From a checkpoint of a small transformer trained on Wikipedia: RMSNorm before each block, a variant of Adam for these matrices.
MLP neurons of a small language model. Each row is named by its layer, matrix (gate and up: input weights) and neuron, and shows model dimensions 128-255. Each number is 500 + 40 x the weight over its row's rms, rounded and kept within 0 to 999. Numbers have three digits each. A neuron's up and down rows have the sign that makes its largest values positive.
A block is one neuron, or neurons of one layer that tend to fire together. After each block is what it responds to, as a language model described it from the Wikipedia text at the highest values.

L8.gate366:495505477400468473450526500558447518451490580508479513530454552377398516494502531512431609540492520463505563434494478531420562487532560482505520476494554492458533520527408553478515492501495467514506531519553530453549546546468446550564532537502512523474487512473477561495540581459500449485523480527511476551506472446541542571542574511535510499519449439479459510490412505540469512540493
L8.up366:560512561497468503538518522510433576470531461486527539490508495516452511538455537570521466515501496530541511452564499544438549452524509500513487465462518444526521476489500547490461512506495519591577596564467541506501486520477532495498506494456543556514464494490467450550510567492520444526472516486514495558507483462545525510554493512458465460457503430455510518497484512521409491603501
Description: Paragraph break tokens

L2.gate76:499455518446463484518551438494445539511467524490472595552531480526499480412501478438464409447534453537490447473487526474484501526551452579507465536537529408526503476530499481477538437502493485483508516522498512502485545555471497585527559453498474513455504503501456477557473442500482492548528452527451513520507576483516488579519443450518488492491490535489498503465473546551465497487459
L2.up76:462488530515446492538494521517492472457473534568578495429473483561497519474476418470478410453534504499544456456526552423537450475479515440552470434491576528458503445550463523507491505578479527476496481567535587477534571570575497508460516555473571518563532524540425537524532517536510525535450531390457448471500486568518431566522487451525494430496501520575458496528594528467548495464494
L2.gate301:500472521535548527600403473438518551566468546453516567506510483462411537495469517491462540512514478487502535448498488520520534501489496546485440510494516428504511544522578496491501495520526490513493474498532585500536474485457468561608512420443500515547524485531560451500448493472498564497553570538464429567539507509496531522463460540504517495432489477483537511484508509505464470506498
L2.up301:509487493503479544480503490547471491441481504431431432456474522532473476504512497460493479474543457438527479457486486549513504486598525479484532491475511533508538494507478526456415490453533502513468450516554487561530493523452439491467502525538493570438495437525570497487557457529454470496478506474471430555538517529568488529511463496521457505527453421516570509538451510455452480486477
L2.gate546:528489476514400461518494485573471581541549547394584527507501547529396524457527475468525517501500441506527470468500539466547493558508524488497504579463520467497438485484487455467485495560563592457501487531488472555467530561563441516597414452512496496454479433497465469463528470458502428492542537491496505514494503490574540600499488497516549555494435479474503520506491524514472447448573
L2.up546:485505467508522494492442483568492504453529535457455485482489478454511512465471525488466480491526513390454427499485494528523570455518479478505555630541568484548467508489500469497479514441540527464510518451499533534534441461453561526482415478507546507530595549553551608511544446503550493499431523571535513501474491513392481528467477524470494539516478531429463521527558611542509423449460
L2.gate559:530459453434475497552459505484456438474553510441500487539503499468483452500532495457491508444598525473527575494450482462495492488528552480502517516466521519497510519533512507462492485497433526471491503509404520494513549495521472540508491518419465509583532487521501472558466571549511528481442443493543464509454494640471543537546551491477493534500441517500471567587536506513502418443513
L2.up559:545561452529477491440499574482436432475499598515544510428500498586609468459527510478507526451528551518530484455504507512548479511475388512549526476520495454514476532488428515517437591529504431520458482505503521524462490451506507506482507511513503541468518457496489504558469538508485590433528503497487444450510493483500512553490471572461424540516506504539535475512506581457492431485489
Description: Mid-word fragment pieces

L4.gate27:472434539421509464529562474450451555498467448470476528502501478496496491417435521525416429541501540452544502486481497517543481464482492539511496561525451552524474572544485460501523471492464510504478478497492541538483495496458458545608507469513479435443490576446505503503511420404425494536541517534532492515579507505538459418556434481482570468484485544570478450411583482493583488501497
L4.up27:561464491436493518503513502507507509444562463533478498522526482499547532486419493491510523532494540534528494505428494580475513459522476543437516546507441503478442511481530548507474505526449448483480503527473467517490519456560483535529523585452517508461550530435535501410557551448519542449516550504431499463560525525521507458567525551501435454536447498550533459541442526552428540535475
L4.gate29:517579465495457473535470448471525512509558535477560476580496505455478535415506529489479554512553500516454466488418513548447537500544497515480466476504466510518476521518480502506442468499466391457498507502606483557512526565500442573436514515456513552528582448479575508450482489472463492560519442500524470549504477488513475515519529447591487493466520511548514534480460504521489546446581
L4.up29:446585432496464444508440522476469578463553497537501505489523494493531556434539475551527429552486528530509472502464529447438541524527459478513516499468400528550517505473542441503475482525473478562506558471545480554534507480511430506535439472447495479531502499415553523486534473497455490570533456520494521522473462491474507427566513485490492540475505558496486504496504502507482499593537
L4.gate44:451490456534509562542485484542480572449499513449522544508534453503445453445475535488535508436480501489509519508506479469479539509508569467534412572489512516491523545503505498484496472504466548451498494475548492488463569594545486546497534544419525542553590537406522462528449473497490375531532537469448469536531437518565525549447491479579580469534515547555500535454420556530515478427569
L4.up44:528527499472462489435528488505460530443543479428492520526446507488494451415526455506495410505484534409532483463451589534498501481552525562480446517553456509520522492518539491394577478479543443511515504535438449481444531549506490615561517572572544531479518543562489459537490438468563422539543465476518448519577427525498524535417545484551560481466497466500565506478463535507498488465490
L4.gate116:535555506453479537510460431538443506488544535457492486481424524478467467454482512472431466444509505481431530472489459501494527555506525517501474489530508513442492551477479490467513521398464458473494483468483540476520522496519459519572506494463516581533533581469495421460492539431555472562587551540537483556519512544549515504491521492586488508491483481477499485473516496558455490469548
L4.up116:537421500485493526532498506560496483447503537540491487531402533553482482487441463496494410459506512422520496420474484475517524515525489461470462512508517435554487602504465513522495510499465525583525505549539561526514535518458422485531553490479502512551526554490512436412458548495530475492516514579475527560537515576500534575557481498555501418490450508516470498548452517565439564547528
L4.gate182:480541525489508474551460464508451570500486456541444555584453520449527476478496513502523514464514451454515485446500498522497540482543554508465445496507452526489499501492450565460497455545548495511506486538472511517541525505553498426572517535492522540464536586457503490501552541472522409497550546458506464454537483541505460483475510519481502487443530424510462486496463488470478536488574
L4.up182:461483488469554449492495493444505527441472431566411481542538510446515519563476510555491462487522420462518544441505509448499603452488528486479462450458485426516486533542503537445471483516535456556507583502439486495517526527580544456584461467486459547502506494452481597530532503440507507485452486525518482527433592458534498532469503489496557496488538589531548497515499478518481522581489
L4.gate243:496530519541482521488498517382516468490515564527512487469472574424443468482472506500514462534429516502410528502447469506442526542539548548459488469525510612483517442516465496557536484506436494488478488570466476485539487515477408537510541495542485513509559442471474527482482551540535432519469430546559554492518530468538580569498496523470469475490498531540458383510496503495453509473487
L4.up243:551512451598496525473491505516555442494564665528544381527464547534477521491545511532517452504486620530536556450386533503501492469458508543414484445479565527515506533521572536526520487534457451501529502571462477469472485476522501535478495468515499475524468533472506541510461505488580527471468445550513414514539507504514514511506536464463464500449460475496502463466508508487452455498501
L4.gate316:499539484433465492521527447440482552487412623498502468479496489500514517505526525498504471526516432500508526478514478549550539499540528514487522513487493516465516551530497553510450456440500419421504490493524493497536495571453513471551539535461512591509533516440487513530542512413523482462409574466496530476506562448500556579477516490459452540500465445526459520483426443517468549413602
L4.up316:512500539515383554584539505493494551473486477433472515473546515524520544438491519564500499523514490487471500433515574522567530522485458513535481521475495426486470556485475515549459492464465468540500515527524505485513485571495508469535495465492433549524542467491495446505466492446540515525501526479455522439480472527448463502531487455574486542442511480515506554475463361460473521539580
L4.gate378:568498523518523491570511445490508475472553478476464539491497499465492458469482505429491529482500455510476469516500531476510426550550580539517485492489469503448450552486536556439503574423598456468512500415521485429541450536588445507537556495469497518530471496497503561480542511497537455413491513474525544526473543474559569568454432572504510488492494538540496444490441512606496543469572
L4.up378:515481476539486601524510472483500554504513456490504523498508498484514530511414541488538542564511487558486476501527453513488487539533543485498447539564479498410459545429480519464489525507522541530481488460550440470449478507464546469552461465573491550535475534501518539508505449453526566443406530443473512539551534498516580586519522521467487468500541577453538524469471553551462486516443
L4.gate382:576467499551507477503469505531451486434485577526537454566459498428438502477484512491454489507501495465520557433526482533535567492547534499500522465462474442479523520512465552438505455488485482451478497480487491434564537540492467500523497594511542589509467517497496492529457564502508463520455492594459446485538481490577523482433532526522524519452512412471493514519485449552427551477550
L4.up382:484464455482442545500454440522455546432451471493465531517515485449518516515469492557492506439508497501548542460591473506476481521552526450459477450485503548449546512502475497440486485476483470573506514536386531454491495480505529410477477495552437526526448569523480523525537523450519499507479523508474413504457481484583432455513498443477533510503512473480581452509564473496491545580522
L4.gate489:551501438462410502543532501554477466479545524501502509485524420486470535497491586511524468519468573462521532455552489445450407544479464465466501486491531492447441487525498427487445538484530480466523485545460513519535481482535473494568470551517516485473440515531486522437532498512528478516491545474539410489458527520535530565521510482505535461560412604571511474471545531579522499523516
L4.up489:488495521424494546495517524493434597467492460550506554460528554579493473497488575523474507502465528531511605448482512411542441485478496559474564537472583549464437479592470505465536541485516485518527468532487507507497550476452499535549521455493453555482488466521468520479508469461550508500474528548505492483571474477535504514512510501464585520536489546537535541482504472507597522499482
L4.gate558:507506452422428541533496446454526557491525528492496444608477518471424494460499463502543475549522508442509526444490494497516549558453513506510509478642474486514457484500477547427473393493450409505513502545497473484515529509483523508546498525517540519510484547476541492553525495505569460527546424501527543484505446506572462526465556496500554486471397480526465503483485475485483543491541
L4.up558:503574514451435447445525522528588529503454460483466459536556550527504547504446509470538512543515448479508500498487374524513505461443474469521492500456473515496472533554427506557404435443562550477475496508477539537549500500527488518574561481485465619500489522461421495552517564469493495529514464434536437536489495477526566535541495542550445497571457525533476538525448499505479533505577
L4.gate610:509556441465462536499559522487526506501474580511448541520506499483463538457480503449424431517445557464527545444482479549502505413515467452512479503447501516509502509507497541506493494525428473445494470494475535548526456505444453454513495530560516541494532477508472548439503467505505465491517568530492504493474478543493556493469579530566482482493479473471498505560493480505454522425524
L4.up610:452492514507525489526497504474526548500494470526572521501557567532537543518512476527494486568494552530560531439402554498522409513469493541513517505586557516430497479472540520474560541501577480512534533511466514486559466486439388524507503570525561518585550538481488511529516465508558487528540476464526562508513522455476496461526424518509568513523502551439539496513517542488497536510564
L4.gate612:517540410440510525542570483461587513581440551505459489508512592493450493480548574496547527559527515562495558496437470507477543588484591530528477528580525481491479493512466497490478407523494496448502493506475480505544506524459602504508519503586479521551501535493450473487477525472476504511558366442502529485566442478534479621491485518520485547549474502491454508513535502469488533483531
L4.up612:542474519454488490485551546466541540519486502530404422521502583545488518491457527573525469595515468515506550430544470455507548531484547489503472486559484476477448494488446540480485434495452512546527530526505515513489505519512492498618480503588484566507529510514485443484521532446533515503550393518523447485510438498527489544456525542583530486489507476522417506479542487515465539553472
L4.gate614:457436445501566466478443489507505541508494520503522421522498436416479464489494480472438516505522489511475470483521486512453518496534541526478510457540526534463518448603518473544581441493519481463488496533426436506526505499518536538457513523440532585558502578506412555485510507436495491447528480521497423588463447467469490567464487504522489542496554504489455512520507490478515501465550
L4.up614:501516495526539531529502515466493555452495444508468423495514458413511540501539503572464496472538472494461519477508525489495479574507533547473564456493524515441538486504500483490523501511541519586454542528433429466482479436490535476490474481498510543573486542477441547569496455460452531565499571527494478560404540445489508482533482497432480554508477500473555499473498487486509485583443
L4.gate622:570471481495458459548510449546402534512466509520496507579457570482469513481513457466473497470546548511551549445566520535432542488545498462526525466469474536460557519499457497443471478518498404517492506552429512442561505483535509477562512490521548559488409570428532593546474552430538475496448552474478499483530480473592469560569522417501481450488485446487531494486440549469473544475520
L4.up622:513535503435445482499535485489442514475453491554440616477456476485456494432518456516466498505499521491461517434526509488436477509547520514477556530515458525491486534504443531453440535500477421561470519541495578482516521551516503480561470511476487587546478565472544537541527541463495531474470514446525440470445550453559523486477538453450455468480572462411543471524456459459425588553513
L4.gate680:564534474542472547553554491428508503480498549464517541536548489445426499466485575529471456473528469502514489482491461522409563510512562509427543513522500506576518598541506444518447435521503463461468488449469519527495479525537586573540502536502492509544470476567472483569523481545457496479504490547484488531523484473499516534508538503531547521567488457464499515519470510524538512457507
L4.up680:484530481531541518466462478433514461464486514558415453466459452527522492514507610534435466526463532490518437499486485458501511478524415517555485466561475544556509448534542525513539490526509439511502481537509476504457463501480462430524508500525534548624517456463496463556464519493464549518554523523457477486446480484529480425490542516507491471491498524433517480481493512493555502492554
Description: Paragraph-break double newlines

L8.gate629:499486478454498466512506538547484506514482567523469555530522543507528493540504573490457455507516489613490406474517500482482569412539443456554519554508532503444546466501500510446465465487481508493504527534497491471543473462474500489558460556429465537515467554464545560514503415508469445421576519535562499518463522539499561520405514459494488498514494513490551490458504513523472500524495
L8.up629:549485451564479585464488497441530484553516493471508568540441492513492510548563532504526505532512474419590475449473475552529549475552463571513507516479465523502554562509534454494508525515473512490506481565477522497490495422475476488516452544496436470457521512455489522552479544482532527519512396558543546444564423506547504503522546529464494523519496511472532539465517493487499478480473
Description: Birth-year first digit

L4.gate138:515483482491522506510483531501459438548518525505509554564470540477417481443457568497464535518531548412600512437459490521451564508531534416435494467457448502485450404575526536532532541518524445551483524489479531487493500522498569501443516507497539496531552516497521488467553473504492549503527544451546532429514474528550528489490495548475510464446457476532464536599459526450509473485528
L4.up138:537463437391496473451525528471462557510496485461516547531541620419438433415523513508437564500481593521617473477463582554421552490460517506479502515514497483548529460492476512436521566497526463538503512504455544496489510492507508428536510486513530488507488540535439500524524553473514531573542462533523472464501468523562550579498539501481503537555417574527480504565550580510456428524579
L4.gate161:535591526468476448538499532532454479512429541549485533514443526516520497460531503495462555435574575502501500469477507541485512425530479456532507386470445490448464511577525510531547528479428536475526486531459547523525525539471608401440473529526495527581508443481458501481507504435426401509486500503445502496524514474453501492475482519583469522510441516485533517515500463543494477478476
L4.up161:446421449532494484511535453489469496391462491425483521510484488445534504541489473514431474476562513493526496463457522429455523459438515455471463416480486537442535517403585457480550535569506499536496551530502473562503459485530483516494510495518528531551530504451466541481466545545554436514528505528514484516476498525574522511475502535559526464426415475467537522514540578432511445500517
L4.gate169:561536476498465461525478511610516462477519528544498567422552530550424402484517554508493468499534449495536443509483501508547522526452456526459542449504436531484485534541514456514560582470500538497509500487482498499494541407499532446561515506451495529565481469433445450555512510519505481471529497532566496468452490493504452510509479483561484425488493529576478510472457520529515505497522
L4.up169:546497516493556521523470500567465455518517548465480505485532550438460494528515482438502445515480506583424479461458497502439462565475456539494512503407506447459520533507518517462558520476509496438486542525509491526531512463484603519558593489562470533438453508541500520486504505473499526573497484566496485530490507461482509460575536549515477526564530517440471507453452528447532486497460
L4.gate199:482601446432540526472482491446503537545480568556475545490532414501513547496518554452506569493538497529541542546465368517468525463470471461479464448478494533429468447585455453481546496533462548464480466451528508555493477487513540467490526509419476521521487583513524469541528524495516466523543546401575502489460442568510460524434464492523466486474476504517518474475503527470505498471535
L4.up199:468478489585614515487409560417477510419474541482467465470518511489556438549475592486453511494540447492482524497511520548429550519467514487484426550517447483506527507561541483544504459511464485484496540567505474511431520496536509547476503433503498480420452560451438460525530582523541462533500547515451490549509465519443486473506467466558442510550487529444467536509400494475425457505535
L4.gate240:445537429452470489495452525509512470457527515491593412527414500530439478483543550526481464474515523525528488500439499420502527470494529479517594533512488471482562477430483503523523439539439503485524508503462424530524511437450507475541501519449451477540493549514471524527499478499493492503481492482547431483540497466447516427517486510436535558486488552485430460512537474489544472470536
L4.up240:520477468469513542540550504485488547525533487556486490499475569529499462543494599511524560461493555549578521412494488495478493451516551487541531503509539425574458507384464453441563533503482528484488528544566475446506610470526507475520513478533474523509542492502500568474495487460464482487540525528523456462543479474483522526553497595545514499469502508493537595524553394488515493496515
L4.gate272:505543523454465535535448526573513500487525526573537479520556515487494482475565512465488514496479503495589481440510512530485513487454425515483563505556524495479482467569473563435515474550464476465470486499506502482567513460438457523526561569492581510519470459521510380522437528490487491475537552448521530481554478481499522416502519494460442550500501507573465529491505428466472481474546
L4.up272:506504497477511497482491470487476561501463461518418530473520444465491483577476560526522507504464565526460568478474486516437431445494490572459462604478441534474404455536475456456582548526501487507502518446549471483543438471475511537453450493550520559444463494558562477458533516488474576477572507491565514487441497476460520491535547469537451545539577518476443510546496529526478486528535
L4.gate380:610494535480488498461383451515596535446430527481568497521516488537487460458500514460501430601485463484463524466494468514483475485522446500519521461470502514527471471411505514580497578490485453507506480445526509479523471526529504454522471484491461509461502474529512553491512508523540502502538445531497532431506481519582519553396492546564472461519513465536454492523505521500505493492499
L4.up380:456478571562426445464491532470555459541508502433550504565437491546500477430514501503500484545516557538464524438476484458552565474495459578478577464558521495518451510509483508510523505541479483495510495487486525420498448434527434558503506528507503492440501509510559475467460514482448586424485474483456564464543556515549555473450473494520449485550478508515485459579501537501503459478490
L4.gate389:509514516500553480473507576463469508557493551522556525497532531551473482516464486537472488516484529456449493447510450561533588503478452512494551551524475438440474476531545525477536546489577534492503481468445505444557484485547499426536566619507577489432489529500450545494470442421596512533531462484535479486577435474492443474468497569530577569458552478522454529509514452476427489484515
L4.up389:479534529542478529460489457548485510513478498492444486448453551531496531402445562485531510558457512532505521503510482501461553394487487548505535455470502511458505479508419441572544455594443508507489487524521491521595524397528499497435434488502560474456483512526497409493449446531546477498475500471493483557534488473454505576472499462498490456459501543621456586545523482493551483495529
L4.gate426:488488440503551495457483495534479513465563497403510516525445514488492456480408478484497531530569506521541470420453499439454513510494487557506464517523464525490464463499486460513521513475513475492452476458516452513518494518484511539455478505623501484485440491535430487541463509469505538461541492421601479512514512476528539537548568504537491504449473606506448555567593480487505421423475
L4.up426:520487490424533488434501519536486460501540570547522557577520546524477509447469536457520443505516479519580490487517489510522525464470449464431498507480439468545470403499561515537522534496493465487488518452525574525482501531538470507515483631523487473472593509577544461461553452556463512426583467473481448538519494542432440513461492426537481413531526559515510448538538464561503501459531
L4.gate427:449389417477459457480435530481471463441502514501595503519493567445494496527423508476518514476436464466488496417471484478528476469521508523539496441547478471496492490470484376481480470517514461510509507553534489531510524448579576539545456506456504521520502494500537471518570471505456485501527490462486453484500461545540462465465518479516394544436513491527407536533473489491441543491548
L4.up427:463483521525464439502447514443458480437462493489493504539427522562496505557467510420507489516525492438515465489543483586483521568476566543465552468513490519506536519555511455525516481465464515528495507492499531509522520546590498488437515422500509472504569591528535580482537499558433482495474479495471512551477514469569557458513478487499489563473504509500532519520463486478450505513499
L4.gate496:510539495528553421516454505542538488485463529505509454539548467486508498450513516491495453436472498475434602465488509399469501455497524504509522431456480483495476439533540412526559442466410519452508523459498572489539461486444424531552532446505469453579467509507451501558549560448464499438552427484470534442488461501510501512536479545487474496500514575533496460462535425530460543452511
L4.up496:471461551417534576528469574507493523463497498553513514543482547494468532530481536475569510479452449563524459446510482521543481442523595515522490491510495540440542542470593455575552457449458445505468521504541486518509413490531444548469562553564534535419470465502506461502501536529542485555519442471559520480476466558548497451571540489527488631475561509437464472554478555521508525517452
L4.gate504:501496428516524452519490508516489543443506469465514449514473514524469457516543487511508479560507413466495526451502466488524508444479448506490453453519497562439594481553456511551530423523492525517531513502495462514504523428469532456470517473380537466492507494461495485567479448476502418511509442480461509516544471539520492504487475463544515511467492551464447450521573485472482513490532
L4.up504:509458546479545529566505491446518574494438515486495417581494445403503495485416519488559464464496542447516517458504474522544528478516474497490552558518477439521492421529578522582567404527472473542512480515455498502559488498505548503481413532438564445487611499525455490478498510514499477441515446565484439593476487536501470484442480545533494537550463449485454531550533488525463480513452
L4.gate543:494483501498520544541483422574523521457561522482542485454494515446535454484523566501437551516539505514503468521504540523488495514575433405475496535526510540495521492471424477455619433533487480508484493532461445526516467442486487519540575452421495481472559497463469519461547500458492511505495530462487503498455450498512478491535427508510524562473515520531392513538430503425555416481572
L4.up543:510514563479546598456521481515597452482437508495533560502430519462488512520525463495467502476409513491499565606539471415523456471491516538500525473517434457458533529436514527474488519505560428532503564481547459468477470517540464442553445519506475541474461516514557453498497569522439462464487503468451513525495427556523522481491465470452513538474537486466463522493490427540558523556512
L4.gate597:483531452437518431466443477517564486503455527465506462580510540382527487471507471532438482461503470485532469549512467595483517485498492568525481504496453456503520465493585466534517545462471500474465494470456502522555551476487531585568522573524498437457501540459548487520538479593416475520542532490548615494501520426542508585470577460506526485456500524471504479463549507472537486469528
L4.up597:467513523554557460541581471485481500463470487480542577437466497549542540487462484494532565545500467499530441541543525581444483485471468519506575511490506550500548457489462523519470526513428589499509519551475574507520505528519476491558470471496540554427506556460506478511500449540506546523582532548501592509449478506535477516481578464500633484486492510453504525491520518463517442493491
L4.gate631:510492525492505519465397461470516461465544529491574505518508518452462504459495510522498423547519502486517483523515472453516517481508438553498491481511447559479527507487541514513451532448474381458489492485521500523498526424536511547535525544482498497394525544492559489538560494494569502487517489455575463443543477491493499509486462507462421522531540460588471552507463490453472485473557
L4.up631:477523539543488562529490543451511501437475561446495472472488497442472460522500561479529541455515490513500444527471501432497543524513466532531504478439503510485538540536566591538530451477427450481543500437479496476470421401494607464512480458541540449472511617444549559516510543560522446451499506481458636448498493478505517527488457498490447509460559445475498519498450486548453467506475
L4.gate683:442492507532525465525490491543511506471502556562493483470509581514466519489533527490570507571543493518525541527473507488436539520518503472483497540424529540448554474498504489496505431500441563465464517586494482522518509462564499458515570498503442509448553481500488444454582465428520487478534564418439498510535457506463468490500501534494467525520501462468457477506533501470560544440524
L4.up683:535528616493521409451534455471518503517505517439561534541513480532520567539446447481472517571537515508492510484526549514491575473434451445559516569475525493524514500452484551527548429507471494497542486518472446555479452455469520569434467513537505488455558527479524499520484452419488579500411472574471512502522492512463478506427463562538529538519562494440486435570483521610547495503475
Description: Preposition before a proper name